config.yaml
head_dim: 64
beta2: 0.98
schedule: "cos"
batch_tokens: 131072
seq_len: 2048
MLP neurons of a small language model. Each row is named by its layer, matrix (gate and up: input weights) and neuron, and shows model dimensions 341-404. Each number is 128 + 24 x the weight over its row's rms, rounded and kept within 0 to 255. A neuron's up and down rows have the sign that makes its largest values positive.
A block is one neuron, or neurons of one layer that tend to fire together. Before each block is what it responds to, as a language model described it from the Wikipedia text at the highest values.

Responds to: The final digit of four-digit years split as a prefix like 199 or 201, e.g. in 1793, in 2006; occasionally verb-ending pieces such as delivers, would have.
L2.gate28 [134 144 122 128 154 141 132 162 116 138 116 116  97 140 145 144 117 144 107 120 153 135 108 104  92 122 125 110 117  84 140 155 124 103 143 128 141  88 116 142 146  79 120 138 147 149  44 123 144 173 137 117 114 146  96 110 117 150 128 139 131 129 145 143]
L2.up28 [ 96 129 118 151 113 138 130 134 145 142 131 126 133 128 157 135 137 158 136 135 120 172  94  75 111 148  96  91 111  95 142 131  69 126 131 123 112 115 127 150 110 122 105 148 150 129 100  88 125 139 151 143 126 132 123 112 140 126 106 144 126 112 145 137]

Responds to: The last digit of a four-digit year, as in 202|4 or 198|9, mostly in dates opening a new paragraph; more weakly, "also", "then", "has" after a subject.
L6.gate36 [108 138 150  94 134  90 131 132 120 164 158 141 130 158 125 119 103 140 160 151 112 102 181 108 102 145 145 132 168 127 141 109  63 150 114 134 162 131 116 127 155  94 115 122 111 126 118 142 129  86 123 126 131 128 132 147 103 178 140 129  78 142 159 120]
L6.up36 [113 139 111 165 128 140 127 108 141 109 169 109 116 137 159 129 121 106  95 126  88  96 168 136 106  91 121 133  94 109 116 122 109 137 143 129 136 141 134 115 121 153 149 151 114  88 113 124  93 112  95 149 111 113 139 120 160 121 115 126 136 133 136 144]
L6.gate79 [129 122 112  85  88 144 169 111 118 111 157 115 108 177 151 159 155 139 138 112 119 108 121 128 151 122 147 116 145 160 111 128 148 149 137 125 135 137  87 129 172 138 134  71  82 156 142 145 143 104 109 121 119  89  99 159 111 135 107 138 133  84 152 139]
L6.up79 [109 136 127 163 134 100 127 130 144 121 118 164 102 148 160 151 136 139 134 141 138 112 137 129 157 135  96 126 161 105  78 124 114 139 142 141 146 122 148 144 129 152 113  99  77 162 160 135 144 137  63 129 116  95  92 136 148 101 130 107 141 101 125 119]
L6.gate119 [136 138 133  98 121 127 123 106 154 149 128 127 120 138 105 104 156 129 115 146 131  90 141 142 112 125 150 142 130  96 154 149  98 132 121 141 150 152 139 131 151  85 148  84 109 113 112 111 170 136 117 158  98 104 127 135  84 126  98 130  79  96 175 156]
L6.up119 [ 93 139 128 130 124 116 153 146 124 147 151 105 131 139 105 173 108  74 157 131 121 149 125 107 130 154 135 132 148 143 123 163 104 151  80 129 103 158 122 110 126 190 126  76 146 119 122 120 164 125 111  86 178 137 113 116 155 129 100 152 116 153 116 136]
L6.gate225 [129 141 167  96  94 113 143 121 104 109 127 126  66  86 148 109 119 129 108 117 124 133 145 178 135 141 131 116 109 102 120 153 124 137 115 174 168 132  61 142 139  96 135 114 116 141 155  98 122 145 141 104 125 113 103 155 131 103 132 129 113 157 134 128]
L6.up225 [143 138 121 160 125 140 155 161 138 137 125 108 131 101 118 137 155 129 110 118 100 106 111 143 104 130 126 138 136 153 142  92  95 147 127 129 105 135 147 127 141  75 119 116 186 132 167 126  98 163 122 142 131 145 148 126 163 118 138 140 128 186 106 121]
L6.gate338 [157 136 157 137 111 103 104 121 100 149 134 144  94 120 112 131 157 141 110 129 156 164 117 107  99 126 154 137 156 166 171 110 108 122 115 148 135 124 116 111 153 122  90 153  57 170 106 139 171  94 139 122 170  83 108 159  99 138 139 147 118 136 134 170]
L6.up338 [105 121 133  95 134 178 119 162 128 191  94 113 121 141 157  97 102  99 129 127  95 117  96 155 159 136 129 146 107 113 130 118 136 121 154 132 100 117 122 139 176 161  94 112 102 110 136 166 112 131 133 116 167 112 148  80 111 120 115 136 150 151 143 129]
L6.gate373 [121 106 117 144 128 127 109 142 139 144 151  93 131 135 137 124 144 131 122 117 133 139 143 133 105 102 114  78 160 152 160 114 107 120 146  97 122 126 136 131 143 153 118 125  81 120 129 132 105 133  68 121 129 128 119 121 140 103 126 132 144 159 106  89]
L6.up373 [140 105 115 130 123 126 124 179 130 124 165  74 116 163 147 114 129 168 161 142 124 133  96 113 121 107 146 125  85 142 129 136 102 127  84 121  78 148 158 143 139  90  98 150  97  76 123 149 142 100 131  97 127 122 127 123 120 100 114 110 116 129 117 114]
L6.gate397 [ 83 150 159 134 138 151 117 158 148 136 130 144  99 104 146 108 132 120 121 141 117 172 125 128  80 122 157 102 134 121 139 180 117 101  99 134 135 143 148 114 127 140  98 150 142  89 115 105 163 211 188 132  89 126 136 160 146 173 131 116 122 130  84 113]
L6.up397 [ 89 132 151 170 138 111 157 139 153 125 117  71 122 133 117  98 104 109  83 156 116  94 141 106 137 145 115 109  92 157 107 109 167 119 151 140 160 128  99 106 151 134 133 136 138 107 140 145 162 180 111 170 147 145 135 141 132 145 135 124 104 110 124 119]
L6.gate488 [125 146 144 132  92  86 144 151 131 154 136 141 147 102 110 189 109 141 119 115 133 123 141 155 143 108 155 127 106 170 142 147  97 165 152 110 163 109 185 151 118  91 155 109 199 152  92 146 118 133 111 153 116 115 125 173 114 129 198  95  93 156 201 150]
L6.up488 [148 124 116 124 121 110 124 149 157 154 133 142 139 112 105 119 101 114 137 125  95 130 148 111 110 153 134 123 111 104 107 112 118 132 137 145 152 117 112 142 110 142 139 163 139 129 103 119 127 120 112 123 143 119 122 154 122 174 106 122 108  80 123 162]
L6.gate620 [148 138 130 143 121  92 124 149 153 156 166  81 139 122 149 116 125 106 130 143 130 106 160 136 129  98 134 118 106 163 133 174  98 152 143 173 172  79 109 187 141 106 114 146 154 114 108 129  89  88  89 159 123 141 125 165 119 125 114  81 148 113 118 143]
L6.up620 [ 89 103 162 118  73 101 111 105 110 120  91 137  73 131 126 112  83 106 110 133 144 116 115 114 126 140 130 117  75  85 120 119 122 115 119 131 139 138 173 144 144 125 115 124 125 121  73 105 115 141 125 141  95  89 163 121 146  80 110  97  87 125 125 133]
L6.gate669 [139 115 124 124 174 126 128 121 160 141 116 144  96  99 128 130 139 173 108 158 129  87 119 141 108 139 127 126 199 104 124  73  82  98 114 104 102 110 143 151 150 122  98 127 186 154  83 160 127 106 165 141 131 130 150 144 114 169 142 103 113 148 122 136]
L6.up669 [147 126 144 153 125  89 135 129 138 105 118 150  91 114 115 132  89 104 126 157 158 108 130 123  78 115 134 100 166 135 127 102  92 174 130 116  94 130 133 126  62 120 115 125 151 150 135 132 149 139 138 136 149 109 120 104 106 156 143 109  98 148  94 112]
L6.gate797 [133 139 132 138 177 107 163 100 118 144 108 162 108 117 183  86 158 139  98 124 149 102 175 123 145 112 144 100 118 132 152  99  79 163 121 160 158 117 142 123 136 142  92 142 161 154 150 104 155 162 119 162 115 111 109  97 145 160 145 147 115 131 131 119]
L6.up797 [ 88 136 101 138 159 125 114 154 155 102 102  85 114 155 108 124 130 127 123 113 164 117 127 104  78 156  90 108 104  93 104 142 144 144 113 129 141 149 108 146 137 104 175 110 125 141 115 128  90 111 118 159 115 112 126  94 154 180 104 131 144 127 132 124]
L6.gate837 [ 95 143 131 159 174 131  98 140 148 135 110 129 111 105 100 128 137 106 121 172 136 139 161 152 157 133 124 153 118 110 108 119 113 143 153 145 134 129 155 114 149  86 103 137 112 108  46  87 133 141 183 111 167 126  99 136 100 151 133 164 118 127 123 125]
L6.up837 [134 103 138 149 152 147  93 154  60 130 104 142 140 127 148 126 158 123 121 128 162 149  95 125  95 165 135  76 128 131 152  98 112 115 136 166 142  90 135 138 101 114 120 141  92 112 149 117 113 135  87 149  89 132 119 129 123 104 129 180 112 144 137 143]
L6.gate953 [134 137 135 146 135 107 133 124 134 138 144  81 141 135 129 124 161 188 136 162 139 153 122 164 123 114 127 135  99 132 131 105 112 132  96 152  99  87 109 126 161 136 124 113 123  80 159 132 107 144 164 138 150 129 132 146 127  96  84 124  58 132  60 105]
L6.up953 [150 158 112 174 105 125 141 114  93 106 128 137 134 127 108 127 113 109 133 130 149 136 159 117 103 122 102 156  68 118 170 141 131 149 112 138 102 163 112 146 123 113 138  89 168 142 114 144 130 128  73  92 129  98 146 131 117 141 153  93 173 144 142 134]
L6.gate1091 [111 126 133 131 125 180 138 154 133 135 147 121 158 142 130 115 150 137 118 156 124 140 150 154 119  90 146  96 155 123 174 141 123  76 124 145 178  72 119 112 105 123 184 117 108 107 117 139 160 141 142 107 130 138 157 177  86 115 124 159  93 131 147 136]
L6.up1091 [ 94 170 113 120 114 160 127 128 163 127 123 138 105 119 132 130 113  97 117 146  85 135 184 138 154 122 120 116 108 131 119 101 112  87  95 171 139 175 163 164 163 140 131 161 105 158 121 111 122 123 101 100 117 102 153 133 130 125 158 125 127 104  96 147]
L6.gate1288 [144 126 161 129 154 118 150 160 112 119 113 138 125 114 145 130 131 136 166 148 123 138 145 158 138 130 132 136 164 159 141 117 123 154 123 140  94 114 147 123 178 122 121 157 112 108  85 119 130 127 141 117 111 178 129 143 105 159 135 104 102 151  84 151]
L6.up1288 [150 119 145 152 103 115 148 112 106 125 106 172 132  96 152 117 140 158 108 169 152 139 126 183 152 151 128 106 127 155 150 139 131 121 122 140 118 126 112 110 123  79 121 153 134  94 134 116 112  80 129 144 121 135  95 161  71 111  81 120 113 136 122 143]
L6.gate1323 [102 115 144  84  86 122 154 122 127 135 171 128 163 150 140 138 116  85 119 170 117 182 135 149 105 102 156 137 103 144 155 123  99 125 129 127 154 121 126 146 140 124 137 132 113 131 125 116 100 123 106 157 117 119 152 167 151 150 123 162  88 128 137 147]
L6.up1323 [130 104  87 122 144 128 109 123 119 181 107 106 129 150 156 138 146 142 130 116 140  89 106 104 122 106 128 111 128  31 145 110 131  73 175 145  99 120 107 136 149 127 119 123 124 128 142 128 165 135 152 141 131 117 119 144 101 135 110 163 153 138  93  84]

Responds to: Final pieces of verbs split into word pieces, often after "to", right before their object or preposition, such as sett-le, ce-ase, evacu-ated.
L4.gate198 [165 112 162 118 160 149 162 165 115 142 141 135  99 109 138 127 144 144  97 172 131 121 113 161 114 131 154 149 126 110 116 151 167 105  99 119 121 141 111 125 101 101 102 126 157 130 122 136  62 129 144 131 127  97  85 107 127 143 126 120 136 124 136 131]
L4.up198 [120 113 131 121 128 117  59 182 171 112 114 101  70  89 104 142 166 152 118 171 129 159 144 163 153 169 126 122 118 120 112 114 153 139 111 129 153 117 119 156 112  57 115 157 148 170 131 142  88 123 132 121 108 107  96 119 150 156 153 123  97 134 101  91]
L4.gate406 [110  99 123  95  98 103 133 128 115 116 139 107 124 146 104 117 129 135 146 139 117 117  96 159 146 139 144 139 126 137 104 124 128 103 136 143 122 110 130 158 156 138 101  88 172 124 102 125  69 134 129 120 142 113 119 121 100 140 130 134  83 159 159 137]
L4.up406 [104 164 157 126 148 132  90  83 113 144 110  98 125 113 185 135  41 134 134 122 108 141  96 109 135 131 162 131 125  97 150 113 156 112 166 147  97 100 152 155  94  87 160 101 140 150 145 191 118 119 119  83 145 105 102 107 134 149 152  66  91 113 148 119]
L4.gate506 [137 127 138 128 162 143 102 118 152 117 110 156 118 122 146 107 178 175 106 139 110 153 113 161 120 148 146 103 110 156 124 139 145  69 143 118 110 111 191 166 108 105 139 143 105 149 131 122  80 110  95 149 119  79 107 121 125 155 130 157 125  95 145 122]
L4.up506 [144  95 130 118 123 113 125 129 106 103 162 142 156 144 150 144 137 133 130 121 140 100 117  94 131 161 154 148 126 122 129 160 125 128 149 109 145 153 105 127 134 142 121 178 137 132 143 176 108 101 138 134 108 154 105 133 122 137 147 113 139 133 152 119]
L4.gate1090 [128 139 159  87 128 108 158 167 174 108 151 141  92 118 136 121 155 146 161 207 139 171 149 165 145 127 152 148 150 117  91 104 149 104  99 111 124 134 146 145 120 125 154 114 141 122 160 131  82 152 156  93 123 145  91 116 114 129 162 145  92 123 127 147]
L4.up1090 [110 128 117 118  99 142 118 126 142 137 109 136 137  93 133 112 133  98 117 142 142 150 105 119 135 142 116 123 120 135 116  91 127 142 168  91  96 174  99 100 115 115 145 104 166 115 180 106  89  85 167 122 117 156  74  94 112 113 123  88 111 119  90  95]

Responds to: Tokens in sports results and tables: score dashes and plus signs (4–1, +10, 12+7), and words like goals, defeat, joined, assists, football.
L2.gate896 [118 112  99 168 127 123 135  93 133 124 136 147  99 106 131 152 157 147 179 148 128 109 125 107 147  84 143 148 132  96 121 129 128 128 141 130 139 110 134 127 144 147  93  85 177  98 179 171  88  96 101 141 154 132 148 112 150 139 102 138 114 161 123 115]
L2.up896 [124  94  78  96 131 160 124 149 101 111 140  77 139 155 128 125 129  89 127 128 119 121  70 190 151 140 125 124 117 149 139 143 148 167 109  97  95 137 128 132 129 133 138 135 111  91 156 142 162 117 105 150 131  89 162 127 143 160 134 137 159 139 139 127]

Responds to: Mainly the word after or forming a career move in sports and military biographies (retired from, returned to, joined, promoted to), plus pipe separators between numbers in sports statistics tables.
L6.gate83 [101 122 134 137 121 169 118 161 178 132  97 154 111 143 143 138 132 169 110 155 117 124 169 104 168 119 183 116 166 174 142 142 132 126 129 120  97 111 140 148  97 148 148 115 158 160 169 112 100 139 129 126 104 110  94  96 100 186 167 137 138 139 130 143]
L6.up83 [127  95  89 124 132 191 146 120 155 102 122 164 100  72 107 119 108  79 126 128 150 151 103 161 159  99 124 183 103 120 130 122 121  86 116 139 121 135 105 178 113 157 119 110 116 115 110 129 145 156 129 150  86 131 145 147 160 132 117 104  80 113 145 142]
L6.gate98 [134 116 156 125  94 118 160 126 124 133 135 156  88 121 128  98 133 181 150 190  92 126  99 143 132 109 138 107 137  98 133 107 110 183 140 101 140  88 117 175 102  85 132 134 134 133 145 155 120  99 140 106 101 135 103 116 107 125 135 150 119 124 180 109]
L6.up98 [ 99 133 161 119 144 154 116 109 170 135 157 140 117 110  99 115 129 120 146 177 111 182 112 169  97 128 123 152 145 154 136 126 139  96 116 148 147 116 134 140 134 117 135 119  88 116 153  94 106 131  96 110 162 107  97 110 105 159 137 139 145 168 139 176]
L6.gate195 [166 102 148  93 182 107 144 183 141 109 116 141 101  91 147 140 121 164 147 116 109 173 106 127 127 151 125 104 152 114  98  97 129 143 125  75 144 124 112 125 111 103 125 148 131 142 132 152  44 121  83 117  80 114 145 162 163 139 132 140 127  92 145 154]
L6.up195 [135 129 146 126 131 165 132 150 151 120 118 152 120 115 135 145 157 122 114 151 141 167 119 110 130 118 138 125 161 128 161 154 181 128 115 145 124 130 144 121 133 160 129 166 205 152 144 120 109 151 144 115 124 103 104 117 129 117 144 121 151 105 142 100]
L6.gate232 [136 120 170 136 141 151 154 145 137 127 113 114  92 118 154 104 151 137 177 138 127 149  94 171  81 105 163 144 135 107  89 108 142 112 121 151 140 137 103 124 122 134 142 129  94 137 123  97  98 129 133 166  94 122 106 106 115 152 101 100 127 125 117 132]
L6.up232 [144 100 147 130 121 162 177 158 104  93 123 150  99  93 152 112 114 126 159 111  91 129  84 149  92 127 132 171 146 126 109 111 175 143 127 103 134  94  95 123 108 144 123 145 125 152 120 110 115 141 119 137 111 141 114 106 125 132  75  93 143 134 121 120]
L6.gate255 [109 110 152 104 150 137 131 124 121 141 129 138 125 114 166 147 145 144 104 157  95 131 134  82 125 146 153 102 123  96 109 167 124 113 153 124 117 128 125 131 123 139  51 134 138 136 112 168 119 151 154 180 106 134 122 107  83 116 129 122 157 186 100 138]
L6.up255 [152 148 170 112 144 140 140 158 114 151 112 170 116 140 183  88 131 143 127 169 107 173 151 135 142 111 138 103 164  91 133 108 145 119 107 138 118 168  84 137 143 115 122 116  66 126 108 126 146 160 137 142 110 163 200 145 133 163 131 160 150  80 121 109]
L6.gate422 [132 140 128 138 150 100 186 152 134 131 120  90 106 155  88 109 116 103 131  89 111 134  89 103  95  98 164 140 156 164  93 103 126 127 108 140 181 131 139 148 120 148 105 121  99 120 126 155 149  95 119 188 131 157  97 107  89 114 120 127 135 106 129  87]
L6.up422 [118 162 140  60 116 115  94 143 113 108 140 148 160  96 130 153  71 138 110 130 143 145 137 134 140 106 138 136 155 165 133 107 158  92 137 163 167 151 134  99  77 123 135 182  95 146 153 155 143 127  95 127 123 157 157 108  83 108 121 138 111 140 147 107]
L6.gate482 [120  84 126 121  90  97 173 127 111 168 108 168 113  74 107 131 133 162 129 134 108 124 136 125 107 138 149 114 122 141 115 110 151 106 143 107 125 164 115  92  97 119 138 103 134  98 142 126  98 107 119 139  86 106 121  91 155 157 116  99 136 204 111 144]
L6.up482 [138 145 101 139 121 106 103 129  98 124 102 110 127 159 114 129 118 129 151 132 147 122 124 151  90 149 154 156 131 138 117 126 137 193 150  95 108 146 153  61 140 168 144 104 143 132 135 122 161 110 136 132 113 113 138 172 126 173 151 129 139 137  91 134]
L6.gate515 [145 132 123 155 108 132 160 117 135 160 155 141 106 150 133 110 158 147 136 111 126 126 158 105 176  94 145 134 163 140 115  79  81 100 133 146 121 139 110 166 125 150  89 123 122 147 127 153 146 112 165 118  95 147 138 134 104 178 113 111 132 146 124 141]
L6.up515 [134  91  87 154 136 107 157 148 102 103  68 124 127 144 133 118 159 134 108 138 102 123  60 129  87 189 146 128 137 115 131  95 156 113 140 122 138 112  98 147 165 136 107 126  99 122 130  96 145 120  85 132 136 141 132 180 137 135 130 131 100 106 137 114]
L6.gate636 [161 137 151 139 106 142 184 125 155 158 137 132 131 104 109 104  96 124 191 168 120 124 148 118 158  57 112 144 124 127 146 135 132  98 120 142 130 135 146 165 157 134 124 168 115  96 120 158  98 116 104 138  72 139  98 138 126 190 116 125 129 128 133 172]
L6.up636 [117 112 116 130 107 125 103 116 123 107 145 130 124  85 110 103 121 156 117 136 103 146  48 112 130 138 145 106  99 111 104 114 120 148 136 120 138 134  92 119 137  75  68 117 120 128 136 109 155 119 101 137 141 151 105 148 130 123 101 156 161 149 125 155]
L6.gate648 [ 98 148 167 145 135 157 182 139 145 166 123 132 128  99 168 117 164 142 164 121 128 126  90 145 143 119 132 121 157 101 139 125 134  99 127 115 101 108 100 145 157 155 121 148 158 152 135 152 125 126 114 159 104 124 151  80  89 144 148 119 118 157 125 163]
L6.up648 [105  64 109 146 131  94 148 101  93 122 111  88 138 136 118  73 119 183 142  87 109 130 100  76 103 125 100 121 125 111 132 119 137  96 173 146 135 115 131 177  82 134 119 110 158 151 100 140 108 126 104 137  92 108 137 141 127 178  60 148 118 137 129 124]
L6.gate654 [152 119 149 117 110 112 155 159 140 123 134 120  90 150 156 101 101 110 180 120 112 142 100 165  73 104 149 119 144 117 141 130 154 191 114 101 143  86  62 110  93 139 173 106  65 117 157 144 124  87 148 114 130 137 132 190 159 135 146 115 130 134 155 104]
L6.up654 [117 137  99  95 136 165 146 116  98 114  95 115 147 134 110 148 125 131 136 143 130 103 101 118 116 146 119  40 112 124  93 124  80  86  85 135 118 126 131 101 135 116 120 115 112 125 123 131 129 128 134 144 105 119 126 135 197 118  87 106 181  88 150  91]
L6.gate939 [139 145 109 124 111  96 177 129 145 143 131 105  69 121 148 129 137 123 132 188 121 151 179 126 139 105 150 129 121  85 133 146 147 154 165 156  94 162 121 126 137 175 153 113 105 147 126  81 107 139  93 149 102 186 113 169 109 160 121 148 130 124 122 118]
L6.up939 [128 152 157 187  63 170 163 118  80 136  94 129  98  91 151 132 121 108 132 107 102 156 146 109 182 126 133 143 118  94 110 162 116 121 149 124 133 131 100 127  94 156 131 161 143 152 170 104 136 109 172 167 111 131 154 146 126 171 136 142 140  71 113 136]
L6.gate1107 [175 147 104 121 103 130 145 143 160 153 101 107 117 121 135 103 119 145 156 128  65  95 116 151 115 115 182  82 166 140 135 133 127 120 153 148 139 141  91 167  99 116 157 111  87 115 160 133 144 120 114 165 102 162 134 165 140 130 112 134 146 181 129 123]
L6.up1107 [146 138 152 159 113 141 134  93 144 119 147 151 103  91 120 115 111 164 117 108 143  82 121 138 136 101 123 124 140 180 106 102  91 120 126 152 155 159 173 130 162 101 137 143 100 159 104 141 172 121 122 111 111 120 146 121 117  95 176 148 143 111 126 161]
L6.gate1150 [124 110 150 124 101 123 139 118 133 162 108 106 127 163 115 138 115 150 126 107 142 123 126 136 105 121 136 137 119 160 147 109 152 128 115 165 173 110 108 136  78 163 131 117 104 179 156 144 144 127 135 119 131 130 136 128 152 121 140 179  91 137 134 162]
L6.up1150 [ 99 148 113 134 112 147 116 162  93 159 160 106 140 145 137 123 168 111 149 136 138 163  91 144 102 162 113  73 114 150 132 140 145 170 128 138 114 120  83 139  96 134 176 121 123 136 161 103 159 116 100 111 166 116 120 131 124 135 169 116 103 125 136 113]
L6.gate1194 [127 121 154 132 153 151 138 125 166 108 114 101  87 158 110 125 135 132 141 103 149 123 137 124 164 133 131 132 110 140 135  99 136 106 159 132 121 110 120  89 131  89 109 119 142 148 104 133 142 146 139 124 131 135 118 143  74 115 161 157 127 203 149 155]
L6.up1194 [158 103 108 109 138 137 145 130 154 145  99  97 113 125  83 136 141  90 100 141 133 125 116 130 105  60 119 103 128 162 129 132 117 124 132 117 149 150 112 142 118 135 150  59 118  89 145  86  98 150  99 134 137 120 141 126 163 132 154  99 126 144 146 135]
L6.gate1229 [115 111 118 147 141  82 120 165 157 113 124 105 138 165 144 140 157 129 107 114 120 108  92 171 134 109 175 137 163 167  67 168 110 101 139  87 165 134 134 157 151 113  93 142 128 144  88 148 153 120 138 166 134 130 121 105 155 123 152 157 114 161 126 136]
L6.up1229 [150 132 136 133 170 131 120 131 129 153 113 106 106 152 166 167 165 146 124 144 200  97 158 167 118 110 120 123 151 156  94 137 130 179 141 119 152 152  75 126 165 125 103 129 172 109  91 140 133 105 152 137 105 139 144 114 133 116 127 121 141 159 143  99]